{
  "head_dim": 64,
  "positions": "learned",
  "attn_scale": 0.125,
  "learning_rate": 0.00977,
  "lr_mult_down": 0.7,
  "warmup_steps": 200,
  "train_tokens": 470300000
}
MLP neurons of a small language model. Each row is named by its layer, matrix (up: input weights) and neuron, and shows model dimensions 48-143. Each number is 128 + 24 x the weight over its row's rms, rounded and kept within 0 to 255.
After each neuron's rows, "fires after" lists the tokens most often just before its 100 highest values on Wikipedia text that the model never trained on.

L3.up1218 [127 104 130 181 155 183 130  81 169 112 111 151  95 138 146 123 134 111 128 120 106 134 140  89 115 126  95 154 104 109 177 117 133 123 129 136 148 103 155 163 116 135 107 114 144 133  81 105 141  90 157 108 159 131 131 175  90 117 129  85 108 160 127 111 142 152 136 131 171 144 170 134 132  67 112 161  98 143 148 120 139  77 131 114 107 110 117  83 131 124  95 125 118 156 124 163]
fires after: " re", " d", " s", " was", " p"

L5.up1846 [141 141 135  66 122 102  83 149 126 149 124 147 131 145 145  68 145  80 116 132 133 124 130 140 130 100  93 117 123 108 122  95 135 115 156 147 108 116 150 111 159 129 130 110 117  98 120 158 185 138 113 115 151  83 146 133 142 141 124  98 147 121 132 143 115 157 107 117 125 155 139 145 111 128 139 122 126 121 147 149 144 145 125 126 103 128 133 147 143 160 180 157 141 132 139  90]
fires after: "p", "er", " cor", " Con", "or", " Mar"

L5.up822 [106 155 117 112 163 151 118 166 106  66 130 111 126  88 151 110 114 143 120 142 113 126 158 140 117 125 128 143 113 158 186 125 148  97 157 127 155 144 152  90 132 162 160  91 112 165 130  85 108 109 123 100 147  92 130 109 117 138 149 147 154 101 126 116 136 100 109 140 136 120 134 112 148 138  97 165 168 147 109 118 132  94 115 111 162 106 165 129 113 160 100 130 148 142 120 139]
fires after: "ar", "r", "ey", " Br", "as", "ug"

L3.up531 [181 135 114 153  90 129 142 143 106 132 148 101  84 113 138 141 161  98  89  66 110 121 101 143  87 116  89  96 115 127 176 166 113  84 152 119 121  87 159 107 121 124 167 161 118 145 119 109  91 157 134 157  96 166 107  86 111 154 107 133 117 133 118 167 143 108  90 160 120 116 105 124 150 123  90 142 124 155 100 153 159 106 144 136 118 150 154 167 139 136 155 134 185 100 153 123]
fires after: " al", " Al", " Ar", " ar", " es", " rel"

L3.up76 [151 150  96 113 111 139 137 145 120  98 141  72 119 121 117 139 148 116 116  78  98 117 127 124 113 106 122 150 129  93  92 188 108 130 117 101 149 138 116 123 147 147 114 126 126 135 126 120 141 122 112 112 145 157  84 129 125 143 132 153  90 169 154 113 110 107 111 148 145 117 104 102 152 111 113 135 153 126 147 159 141  85 134 147  97 104 118 145  68 148 171 112 141 147 121 132]
fires after: "ol", " rel", " part", " conf", "s", " cont"

L3.up689 [139 129 133 128  88 120 158 141 101  93 155 137 137 165 135 118 133 101 104 134 142 129 165  86 128  87 130 157 188  96 105 125  81 111 104 143 123 116 129 124 163  96 150 153 151  97 108 132 107 145 155 156 171 124 121  94  98 136 111 130 154 161 150 125 131 127 106 155 137 109 119 161 114 146 145 153  77 149 132 126 119  88 145 133 154 113 171 109 117 135 176  89 114  93 145 148]
fires after: " f", " ind", " D", " rel", " F", "emb"

L3.up1414 [113 118 156  84 160 101 128 137 138 136 168 118 140 143 115 111  98  83 146 142 115  92  81 132 140  82 107 126 123 142 105  87 166 113 164 138 113 111 142 137 180 174 152 176 128 194 125 145 120 134 167 107 116 112 129  89 153  86 113 146 153 113 112 147 154  90 154 127 128 131 132 124 116 162 131 120 125 126 112 116 112 129 183 112  97 139 140 183 149 185 106 152 105 108 127 120]
fires after: "\n", " in", " A", " P"

L3.up1874 [118 124 131 112  91  81 133 128 128 113 108 125 123 114 135 112 129 106 106  99 116 117 140 157 173 125  95 109 117 156  86 119 128 131 124 107 160 142 150 145 185 151  84 140 135 150 160 141 127  99 122 102 109 171  94  53 134 123 109 111 125 163 127 106 107  92  87 141  84 129  86 126 179 169 105 120 106 106 111 121 112 142 107  99 104 126 127  90 124  75 110 102 161 119 145 115]
fires after: " 0", " |", " 2", " ", " 1"

L3.up95 [114 134  82 143 111 159  82 105 198  98 113 142 139 122 119 115 125 102 127  99 101 167 113 109 129 132 148 116 155 109 140 126 166 131 181 157 142 133 121 131 135 148  90  89 159 133 158 158 139 152 147 145 144 116 108 173 151 163  96 154 153 102 138 113 100 157  97 144 136  83 151  91  59 135 167 111 121 117  92 142 118 183 191 122 112 116 143 136 155 100 132 102 156 169 120 140]
fires after: " P", " p", " sc", " w", " c", " C"

L3.up54 [122  97 117 136 102 122 112 110  97 118 103 148 142 112 122 147 143  76 135 142 136 183 157 121 119 136 132 166 117 127 135 135 116 147 150 117 142 155 133 117 160 138 140 101 140 148 108 112 159 117 121  90  99  97 136  98 125 147 122 117 113 122 144 178  98 123 113  90  72 104 174 131 111 173 120 159 127  91 129 123 105 149 154 163 115 136 121 115 107 129 118 151 101 140 123 140]
fires after: " w", "ro", " took", " k", " W"

L5.up1788 [118 168 111  85 115 103 110  97 125 123 150 159 123  61 177 107 114 149 114 136 115 144 117 132 161 109 107 142 156 170  90 147 151 122 143 153 143 115 133 133 119 132 129 143 143 135  96 174 132 168 141 144 138 114  95 144 143 114 116 108 126 104 164 184 122 107 186 129 109 169  99 122 114 111 132 159 111 138 100 137 140 125 130 119 108 149 127 119 177 142 158  89 154 115 139 109]
fires after: " |", " res", " An", " p", " per", " Her"

L3.up1462 [158 164 118 124 152 138  90 132 126 128 111 190 173 160  94 167 136 113 124 148 142 123 129 109 125 105 101 102 127 134 123  95 127 121 135 136 174 122 144 120 107 119 116 150 122 114 111 105 107  89 119 146  86 131 112 166 164 153 122  97 123  86 126 151 126 120 128  80  86 129 123 138  80 178 109 124 125 136 131 107 156  79 104 152 153 119 125 133 146 122 128 116 144 156 134 107]
fires after: " s", " S", " E", " N", " n"

L3.up1359 [124 157 106  71 143 133 143 148 125 138 134 157 134 130 103 100 153 124 147 116 140  89 110 142 125 139 107  84 145 138 125 161 132 154 165 122 132 102 138 119  70 148 114 119 138 158 127 165 150 121  98 114 102 136 173 170 128 137 129 129 137 136 126 151 152 122 162  85 126  99 126 146  96 143 110  97 129 125 196 108 131 137 103 105 161 120 120 160 126 140  74 103 117 131  94 120]
fires after: " s", " S", "s", " v", " f", " Sw"

L3.up1663 [141 130 127 118 160 154 117 114 130 107 129 124 103 130 115 162 114 149 180 119 157 107 144 123 130 123 148 127 100 150 150 122 143 124 122 151 114 115 130 159 130 165 155 109 148 132 123 133 139  79  82 118  97 155 108 102 153 125 101 114 159 124 119 145 130 134  96 132 108 148 103 122 107 102 137 128 115  99 120 140 135 121 155 118 115  98  91  67 120 143 131 101 130 123 107 173]
fires after: " conc", " con", " c", " d", " D"

L5.up254 [104 125 152 178 129 128 122 122  80 158 145 122 139 121  97 116 128 125 144 116 127 119 131 134  94 113 101 130 102 169 137 114 150 131 158 111 110  98 112 112 163 115 140 131 131 196 131 144 113 137 146  95  88 136 122 108 132 152 136  99 169 102 107 117 159 148 122 129 130 103 104 123 143 158 153  96 129 108 137 119 100 122 132  97 132 104 131 156 133 138 120 161 134 121 118 129]
fires after: "p", " %", "otes", " p", " P"

L3.up238 [ 85 125 137 116  94 119 123 152 130 121 122 119 178 127 129 125 155 142 160 125 142 135 131 103  86  98 140  94 161 125 134 102 119 123 132 135 150 109 129 120 104 172 119 160 148 158  85 131  77 129 136  90 167 136 131 128 116 167 164 149 160 111  99 159 101 104  94 126 124 110 107  97 121 120 121 124 165 113 141 134 138 119 167  98 149 146 109 114 141  91 107 110 144 114 142 135]
fires after: " P", " ", "m", " s", "ol", " p"

L3.up1385 [117 115 116 108 133 108 198 136 140 123  90 183 140 128 137 135 114 128 133 125 129 106  89 117  91 113 128 133 138 170 132  83 153 165 139 135 129 118 157 146 149 125 142 103 143 110 169 141 145 150 104 161  94 110 197 167 178 127 151  99 116 121 123 146  92 129  92 148 147 121 110 143 153 144 128 144 120 116 140  99 144 159 128 117 160 114 116 128 128 150 133 140 151 130 152 165]
fires after: " A", " a", "A", " The", "'", " U"

L5.up1727 [116 117 133 130 163 168 145  98 135 115 170  88 100 132 137 165 109  94 147 157 122 126 143 144 176  77 142 152  82 153 132 113 103 136 138 159 103 123 123 163 100 119 134 137 110 128 133 143 101 135 109 130 132 143 107 121 134 134 106 125 117 102  95 127 159  91  98 132 146 115 118 124  99 155 144 151 135 106 107 101 128 129 118  82 112 106 142  87 165 132 131 139 135 158 143 117]
fires after: " un", "-", " L", " s", " M", " S"

L5.up1370 [149 132 118  91 149 118 155 158 105 126 120 134 138 152 132 135 109 123 149  93 119 163 178  76 147 121 108 149 167 145 174 129 147 116 126 159 126  91 129 105 116 168 149 120 164  78 128 153 124 150 108 126 127 104 168 160 133 182  94 119  77 113 163 177 111 116 140 116 122 127 140 129 160 134 139  89 139 107 163 132 121 118  82  99 142 155 124  80 129 106  99 136 116  84 157 166]
fires after: " H", " t", " h", " c", " s", " e"

L5.up941 [116 159 155 131 150 167 113  86 132 110 140 147 146 152 110  84  95  82  87 112 123 116 128 123 110 104 150 100 116 124 145 123 149 121 132 160 147 142 156 114 127 143 153 180 129 145 154 110  89 137 158 121 127  55 129 112 186 130 149 130 124 113  98 144  96  93 141 126 168 145 103 132 118  89 122  83 138 113 154 120 110 121 125 127 128 107 155 133 143 160 116 120 150 129  95 107]
fires after: " s", " S", " sp", " sc"

L3.up1828 [103 125 106 159  96 122 129 125 141  84  95 119 120 113 115 124 142 141 113 127 143 118 133 125 164 122 140 124 114 126  74 137 107 121 157 111 129 140 131 137 172 147 130 158 159  78 120 145 125 136  93  99 116 125 128 121 175 141  99 112 114 164 139 100 120 148 115 125 109 128  88 122  97 140 128 179 111 108 120 165 117 106 116  99 112 137 153  89 138 166 108 103  98 102 145 150]
fires after: " |", " 0", " 4", "2"

L3.up301 [161 143 123 125 120 157 107 128 105 113 126 136 127 119 143 105 168 106 102 115 155 141 161 129 140  96 177 143 131 141  76 154 105 121 127 106 179 135 180 107 176 158 131 128 141 125 182 134 154 142  96 144 149 172 103  94 162 124 137 138 106 133 124  87  99 144 122 164 134 116 134 134 122 114 114 157 112 105 137 111 136 139 109 100 122 164 138 100 129  97 107 133  93 108 129 121]
fires after: " |", " 0", "ual", "2", "3"

L3.up225 [164 130 130 103 123 131 130 117 158 126 136 129 135 129 153 128 129 120 134  96 165 149 134  95 109 107 125 114 155 124  99  90 105 151 127 130 120 113 144 180 134  96 123 106 138 116 129 122 159 144 115 126 130 115 110 119 134 102 121 107 119  95  81 137  50 134 133 137 132 122  84 128 174 158 152 156 157 154 119 121 109  97  73 186 181 162 107 115  96 147 134 147 125 128 150 147]
fires after: " D", " N", " ind", " Ind", " J", " No."

L3.up1264 [134 123 142 148 126 123 160 100 139  94 144  93 108 112 100 114 176 112  98 102 119 117 183 100  91  93 143 132 150 134  77 111 116  80 141 143 152 155 139 132 131 160 116 139 165  96 118 150 103 104 164  97 118 154 153 130 132 172 127 156 124  87 126 101 123 102 121  97 126 141 148 113  73 162 102 122 138 112 125 123 117 127  98 149 158 132 153 172  91 114 177 128 104  96 133 132]
fires after: " M", " O", " N", " T", " World", "ph"

L3.up1252 [124 105 125 153 111 128 130  65  94 104 106 124 110 151 111 170 144 120  91 109 129 104 146  93 139  92 112 123 135 103 166 179 119 149 133 113 126 104 126 118 171 118 113 143 171 131 109 187 121  99 130 156 124 153  57 119 175 206  95 136 127 124  77 161 170 132 122 147  94 158 116 128 141 175 151 126 128 141 137 133 100 118 175 147 156 134 170 148 149 113 155 169 141 108 133 139]
fires after: " O", " Al", " rel", " ind", "b"

L3.up1701 [130 137 154 115 107 150 145 129 166 130 170 106 152 112  92 152 127 133 129 129 117 185 135 110 143  77 127 148 129 105 144 102 131 102 120 161  92 143 172  81 132 180 171 124 163 115 135 113 134 138 112 147 122 118 118 143 116 127 126 146 132  82 140 151 128 141 127  86 170  98 140 164 159 148 151 132 140 127 120 135 103  93 129 104 149 123 137  88  66 121 131 143 116 133 142 114]
fires after: " d", "D", " D", " c", " t"

L3.up831 [182 130 154 115 134 124 174 115 104 126 112 141 141 178 157 127 124  91 104 132 122 150  78 152 121 127 145  91 135 144 119 127 103 146 143 121 103 188 132  90 123 145 123 179 127 114  99 165 114 125 159 133 112 126  95 134 150 166 147 184 172 163 133  84 140  91 119 115 132 136 123  88 131 158 138 117 116 112 177 120 108 149 153 117 128 119 148 143 160 128 136 165  98 119 156 145]
fires after: " the", " a", " The", " A", "'s", " h"

L5.up1148 [133 123 136  93 115  92 134 133 133 148 105 125 131 141  61 165  81 133 166  99 115 103 123 150 115 152  81 142 140 146  99 167 134 176 126 169 137  89 121 116 134 140 131 119 136 156  90  98 119 111 134 119  97 167 173  91 135 139 170 137 117 111 118 138 114 107 136 164 155 157  57  98 135 154 147 147  89  85  93 124 164 164 142 140 135 151 134 105 146 124 120 159 103 121 120 189]
fires after: "–", " S", "am", " s", "S"

L3.up1 [119 110 127 156 100 113 158 105  85 179 101 134 137 129 128 117 167 118 102 143 109 160 132 131 100 123 111 135 128 168 110 133 170 122 140 183 107 120 103 110 110 168 114 135 108 155 102 135 103 158  71  75 140 126 145 151 132 134 157 136 120 120 151 141  98 102 144 154 103 171 109 121 131  96 129 121 121 149 145 119 117 112 108 156 120 159 172 112 158 111 131 121 164 117 122 154]
fires after: " l", " the", " m", " s", " d"

L3.up1087 [146 143 114 143 142 136 131 118 157 104 135 113 167 135 115 124 127 153  97 113 113 127 144 146 148 163 126 111  82 121 122 137  95 160 155 141 132 128 117 127 116 137 132 156  77  87  99 132 173 128 143 125 123 142 119 145 122 165 111 131 118 142 141 128 107 159 157 110 138 130 133 105 136 132 125 130 139 165 162 115 124 129 128 118 135 163 180 131 117 124 133 103 116 145 130 151]
fires after: "h", " Sh", " wh", " S", " Wh", "l"

L3.up1779 [137 130 144 145 135 172 158 127 125 116 165 153 147 148 122 166 122  68  78 178 144 140 144 120 145 130 108  80 143  77 172 107 133  87 107  94  78  94  98 141 154 141 133 144 122 187  71 115 150 123 143 124 118  92 108  95 119 136 129 110 141 117 122 119  86 114 119 114 108 123 136 132 102  94 130 151  90 148 142  89 134 104 157 112 128 121 130 132 116 143 121 128 143 120 121 144]
fires after: " R", " D", " there", " Re", "re", "v"

L3.up208 [103 148 154 144 134 135 113 104  96  78 151 142 146 126 117 119 119 145 129 167 152 103 112 111 112 130 100 104 199 152 136 109 139 133 129 146 149 144 112 131 139  99 163 156 154 168  97 150 119 103 185 160 130 117 173 109 120 114  84 144 126 161 155 125 114 107 123 149 124  98 142 119 134 135 117 140 104 125 149 126 145  79 102  98 105 116 132 107 135 107 163 141  99 122 107  86]
fires after: " w", " comp", " W", "b", " pr", " m"

L3.up1507 [103 129 161 113 147 162 141 139 128 176  97 127 142 156 143 154 165 104 169  91 159 115  90 135  75 143 102 114  86 130 174 116  84 109 152 126 156 140 140 117 124 183 137 154 147  70 152 136 124 128 115 127 177 107 135  93 148 130 130 136 156 112 147 116 130 113 149 137 119 165 114 135 125 125 102 111 134 153 127 119 103  85 109 169 150 160 140 159  94 144 119 100 112 126 139 129]
fires after: " M", " B", " R", " r", " N", " L"

L5.up1430 [169 147 135 124 112 108 134 145 162 150 175  98 117 140 127 140 133 129 124 147 147 144 117 136 157 127 111  67 135 124 134 122 120  78  91 135 144 137 132 121 165  94 146 163 154 113 137 130 150 112 129 161 159 134  95  79 136 144  91 143 167 136 140 142 100 122 110 134 156 155 137  82 128 137 141 131  81 147 152 130 151 123 110  99 143 118 113 127 111 129 167 141 181 104 112  99]
fires after: " R", " D", " a", " W", " A", " m"

L3.up1057 [126 150 131 128 148  93 112 122 122 151 174  96 147  98 145 110 140 144 115 119 147 154 180 140  93 123 137 105 128 115 113 133 125  96 105 138  98  76 136 120 164 117 134 123 116  96 143 122  49 144  88 132 126 104  99 144 127 168 158 182 158 143 117 105 118 137 118  86 174  81 141  64 116 181  97 105 151 118  99 140 102 150 148 123 130 137 147 125 107 118 116 125 151 141 141 118]
fires after: "S", "E", " s", "s", " S"

L3.up1280 [128 105 152 123 118 130 140 102 124 151 172 125 126  98 144 117 141 112  99 126 110 124 110 135 101  98 126 117 152 133 137 144 123  92 114 122 125 103 174 145 145 170 145 115 123 149 113 129 145 103 164 141 101 162 105 141 143 128 126 114 143  83 119 144 128 166 151 121 148 157  95 139 152 101 139 125 144 144 140 101 133  78 195 140 135 116 127 156  83 154 116 157 141 115 102 153]
fires after: " D", " P", " O"

L3.up166 [166 106 138 118 131 143 145 140 129  85 120 121  99  83 109 101 145 129 162 134 160 170 139 122  92 136 101 157 129 100 133 152 129  90 148 132 142  85 143 109 142 156 123 113 119 174 143 153 129 144 118 125 111 150 107 166 101 145 120 119 123 129 113 146 115 128 133 125 148 150 116 135 136 125 185 108 123 120 167  87 147 131 143 115 151 124 103 121  93 158 133 145 132 115 120 109]
fires after: " G", "G", " D", " f", " |"

L5.up978 [101 130  89 106 141 126 127 138 103 150 127 146 113 147 160 131  97 121 125 131 123 163 116  88 124 112  95 127 126 144 176 120 104 147 103 156 130 125  93 117 166 110 130 120 181 138 131 102 130 121 176 174 153  86  96 135  88 129 164 140 152 119 145 139 127 133  95 104 164  66 136 131 128 127 137  92  91 120 157 127 160 141 145 110 112 129 159 136 136 168 175 128 101 147 152 158]
fires after: " T", " t", "t", "il", "ail", " r"

L3.up43 [102 114 158 142 161 140  97 119 148  75 161 157 115 113 114 142 143 106 166 148 183 171 112 101 150 119 114  93 108 167 177 141 113 157 131 106 109 106 157 102 115 132  99 161 131 143 116  86 112 133 129 129 118 129 128 136 128 124 139 103 161 139 130 105  95  81 126 124 185 134 125 139 102 107 120 142 115 142 140  85 158  95 124 128 108 102 128 107 175 133 128 101 106 152 101 100]
fires after: " d", " l", " s", "L", " S"

L3.up1900 [156 135 125 120 114 155 123  80  96 147 128 103 154 140 121 122 113 131 134 106 153 140 150 115 104 120  92 100 101 111 122  84 133 102 101 139 103 191 155 155 128  82  90 139 105 131 106 169  96 137 133 121 110 151 168 132 153 152 130 132 112 100 135 126 129 111 119 121 151 109 135 104 105 123 123 136 129 150 117 142 137 140  84 155 150 130 153 108 125 112 149 128  99 167 158 104]
fires after: " A", "A", " World", " to", " Ar", " M"

L8.up755 [115 153 116 104 117 132 123 111 126 140 138 155 151 146 158 154 126  96 139 143 131 134 133  87 129 163 136 145  88 145 138 124 132 142 112 130 108 105 141 121 168 196 157 158 134  84  98 110 146 118  98 170 148 120 135 104 183 158 174 155 132  90 138  68 117 139 125 114 110 102 111 128 132  94 121 102 113 139 162 122 144 171  96 112  59 154 154 121 101 111 123 131  86 133 101 154]
fires after: " \"", " ", " \"S", " to"

L3.up1332 [168 136 105  85  92 126 120  90 129  72 114 149 124  99 117 130 116 153 124 116 123 142 104 149 135 162 146 137 119 128 151 139 157 147  89 134 128 130 132 177  87 159 161 137 156 135 121 174 112 139 111  90 147  74 142 129 166 134 179 150 156  89 111 127  95 127 114 122 154 121  84  86  86 149 124 136 133 113 114 142 124 135 166 159 146 173  91 156 164 148 120 127 147 176 142  76]
fires after: " P", " p", " Pre"

L3.up1215 [117 150 133 142 127 125 145 134 135  93 119 146 136 177 135 107 100 113 149 108 108 170 163 112  83 140 131 142 165 186 133 172 111 103 151 163 115 132 144 102 118 174 128 101 114 130 110 142 128  95 100 134 106  93 125 101 125 139 134 126 136 118  93 153 129 115 101 150 147 144 121 137 109  91 122 164 104 104 136 100 140 111 164 156 139 137 121 124  98 104 141 139 154 120 169 135]
fires after: " t", " d", " D", " Fl", " T"

L3.up616 [123 131 140 118 144 119 103  93 140 104 106 116 147 150  99 115 131 124 159 109 146 136 132 111 148 143 149 113 117 111 111 130 133 117 166 113 149 152 128 115 132 165 122 127 110 161 115 131 141 105  73  95  87 131 176 142 103  89 159  81 135 123 167 135 161 115 151 140  84 123  84 112 110 106  67 135 139  86 125  86 132 137 107 142  73 113  95 137 144 132 126 180 165  95 104 157]
fires after: " w", " c", " p", " con", "a"

L8.up923 [156 148 124 106 137 163 130  96 159 166  82 121 104 111 133 138 105  87  89 115 101 152 111 108 117 131 109 133 178 121 122 128 206 134 131 114 122 124 152 130 130 159 118 114 164 126 118 140  89 141 132 133 141 108 105 175 129 149  98 109  96 112  90 133 115 136 156 128 126 100 100  99  82  96 138 149 165 141 103 146 142  96 119 138 142 146  89 160 129 159 152 145 145 136 133 104]
fires after: " P", " G", " V", " M", " A"

L3.up1276 [146 126 105  94 167 128 121 145 105 130 109  98  95 106 132 104 113 120 133  92 114 108 145 112 148 139 112 134 131 117 177 116 127  96 108 180 105 117 111 100 142 112 138 147 189 116 130 120 153 125 122 170 123 104 113 138 139 175 125  87 120 116 116 114 123 138 109 122 147 107 123 132 120 101 131 137  90 143 110 106 143 146 149 135 103 139 124 125 144 184  47 139  82 153 119 157]
fires after: " d", " D", " T", " s", " sc", " t"

L3.up404 [142 133 151 127 131 133 112 128 126  76 126 142  99 152  97 166 110  99 152 128 106 153 115 139 126 102 127 116 161 152 154 162 115 125 140 138 114 116 128 170 131 169  79 138 138 119 101 109  91 128  75 112  99 135  94  79 127 150 110 173 146 146 117 210  77 125 120 135 147 115 179 126 118 100 107 132 113 133  93 128 108  88 126 120 128 196 120 139  97 113 131 129 117  99 130 122]
fires after: " N", " t", " T", " n", "N", "/"

L3.up1089 [151  94 179 152  70 102 118 106 144 131 112 145 117 150 110 138 134 157 158 115 128 138 112  83 136 128 123 142 114 151 140 140 173 161 150 125 142 100 164 126 113 109 102 142 134 150 103 109 189 148 119 142 119 155 114 124 117 131 142 146 120 143 147 121 111 177 109  82 112 132 157 129 141 126 111 177 130 112 152  79 167 120 151 119 152 132 136 116 141 138 114 101 127 105 125 128]
fires after: " the", " The", " G"

L3.up260 [162 112 113  98 111 122 127  95 114 158 129 130 122 147 132 139 137 146 130 135 108 142 163 145 100 115 132 103 132 140  93 141 139 119 134 127 116  98 100 148 151 148 112 120 142  98 121  85  86 148  86 127 126 140 111 165 174 142 168 139 100  88 132 128 119  74 148 104 129 137 103  88 154 140 104 138 130 108 101 145  99 167 108 102 143 116 119 126 134 131 110 158 141 103 118 135]
fires after: " S", " d", "as", " s", " bas", "a"

L3.up1742 [162  93  75 163 102 157 119 101 147  98  82 130 118 135  91 167 100  82 144 137 164 121 131 155  90 160  97 120 107 172 122 143 141 118 105 135 146 112 105 160 104 107 171  86 144 114  89 142 145 154 143 136 107 176 144 126 116 120 132 158 131  99 116 137 118 114 130 125 155 162 154 128 171 135 129 111 157  99 139 127 106 130 111 141 164 122 105  79 109 123 155 169 125 134 166  88]
fires after: " d", " D", " st", " St", "|"

L5.up167 [140 143 127 137 143 128 158 117 154 148 158 136 103 149 158 123 141 147 135 117 148 141  67 120  50 100 163 146 131 110 143 154 112 135 127 115 151  94 129 117  94 173 133 175 125 112 125 153 121 157 115 126  97  56 164  89 106 138 190 157 139 133 106 118 165 137 148 123 139 152 136 118 119 167 127  99 178 113 150 134 128  99 161 123 163 141 127 138 125 151 136  92 127  85 140 159]
fires after: " g", " high", "g", " G", "-", " w"

L3.up1594 [156 110 142 113 138 155 147 135 131 106 146 168 124 119 191 124 137 145 146  58 117 158 119 135 131 131 142  83 111 120 182  95 170 115 124 127 127 147 122  89 131 137 203 142  74  84 128 130  85 119 100 140 121 112 104 120 115 135 141 123  95 149 127 166 156 119 132 141 176 115 152  97 143 152 143 116 100 123 129 113 141  91 163 126 134 132 118 115 134 117 108 149 128 153 138 105]
fires after: " con", " Con", " sub", " S", "E", " Pre"

L3.up630 [118 153 178 141 101 141 149 123 147 123 114 158 158 175 126 150 163 116 181  97 113 174 122 135 131 126 132 134 141 118 145 149 126 123 137 136 140 109 164  97 123 113 151  99 156 110 163 103 162 127 148 148 105 115 153 141 144 132 129  85  95 113 106 137 100 153 198 101  98 151 124 128  86 118 155 131  95  95 157 104 120 126 105 159 132 144 107 109 131 149 134 171 107 149  77 147]
fires after: " K", "k", " s", " W", " t", " w"

L3.up279 [155 113 105 140 132 125 130 117 136 135 109 130 116 139  82  84 126 151 180  94 112 177 100 113 143 126 151 147 154 180 174 158 160 124 141 149 105 152 147 103 111 165  66 117 102 112  80 130 130 161 129  98  98 138  99 149 156  98 131 111 134 159  68 122 109 118  77  90 146 169 114 114 149 173 112 142  80 106 111 128 114 134 151 110 157 124 158 143 104 109 117 144 115  75 148 136]
fires after: " the", "The", " The", "ith", " J"

L3.up1479 [141 164  97 119  97 126  97 131 127 150 150 125  89 162 102 122  97 116 130  98 107  97  79 168 163 100 127 113 114 119 128  94 118  83 113 130 160 115 131 149 129 117 114 100 111 118  91 123 137 137 142 122 111 153  86 121 135 117 121 131 112 123  95 161 105 120 162 121 148 161 154 123 125 121 101 154 152 138 140  98 108  85 109 175 126 131 149 128 103 145 155 135 158 162 119 136]
fires after: " D", "D", " d", " Mad", " J", " Dav"

L3.up1591 [177 144 105  81 121 173 112 156 135 149 147 115 100 119 109 152 140 121 119 133  99 116  94 145 166 127 123 110  78 132 143 136 159 128 134 101 143 144 105 121 143 114 113 147 105 143 100 157 133 132 114 115 130 146  81 146 125 144 139 144 124 138 135  97 147 159 129 120 150 184 131 109  77 146 121 131  98 123 160 155 141 116 139 131 108 119  64 150 137 133  99 159 162 144 118 113]
fires after: " sc", " P", " le", " G", " Bar", " Car"

L3.up1325 [127 127 113 127 121 115 100 149 175 127 132  87 132 141 140 134 129 165 153 128  91 104 131 129 145 167 163 149 105 115 112 162  77 129 161 137 151 143 146 165 106 150  96 110 168 160 125 157 137 142 162 158 108 140 162 128 112  97  89 103 107 128 131 140 134  98 105 120 119 157  78 127 136  95 101 128 145  96 131 145 162 159 141 113  89 128  90 135 147 165 147 126 145 132 115  70]
fires after: " p", " the", " P", " met", " w"

L3.up906 [124 162 148 102 100 119 115 137 134 121  89 135 146 135  64 153 142 159 170 168 136 115 123  86 131 171 141 130 122 157 105 124 144  98 153 133 130  89 139 171 116 122 122 118 120 165  85 126 131 113 136 148 121 149 126 157 166 129 109 157 119 110 185 120 112 150 173 121 112 116 124 141  87  98 132 102 105 145  83 117 124 146 128  89 125 145 111 143 137 174 121 116 109 137 144 131]
fires after: " S", " T", " s", " War", "s"

L5.up1462 [139 133 101 117 173 136 119 130 129 123 197 113 130 150 115 121  99 112 123 173 150 122 140 137 118 114  92 142 109 152 126 124  96 146 111 145 166 125 154  98 107 134 115 135 124 129 104 127 153 164 145 193 131 154 115 131 143 148 111 108 126 105 173 175  89 120 158 133 116 166  72 121 122 101  96 157 141 133 117 161 122 123 133 122 126 179 153 150 136 144 145 156 128  97 126 141]
fires after: "h", "-", "l", " Kh"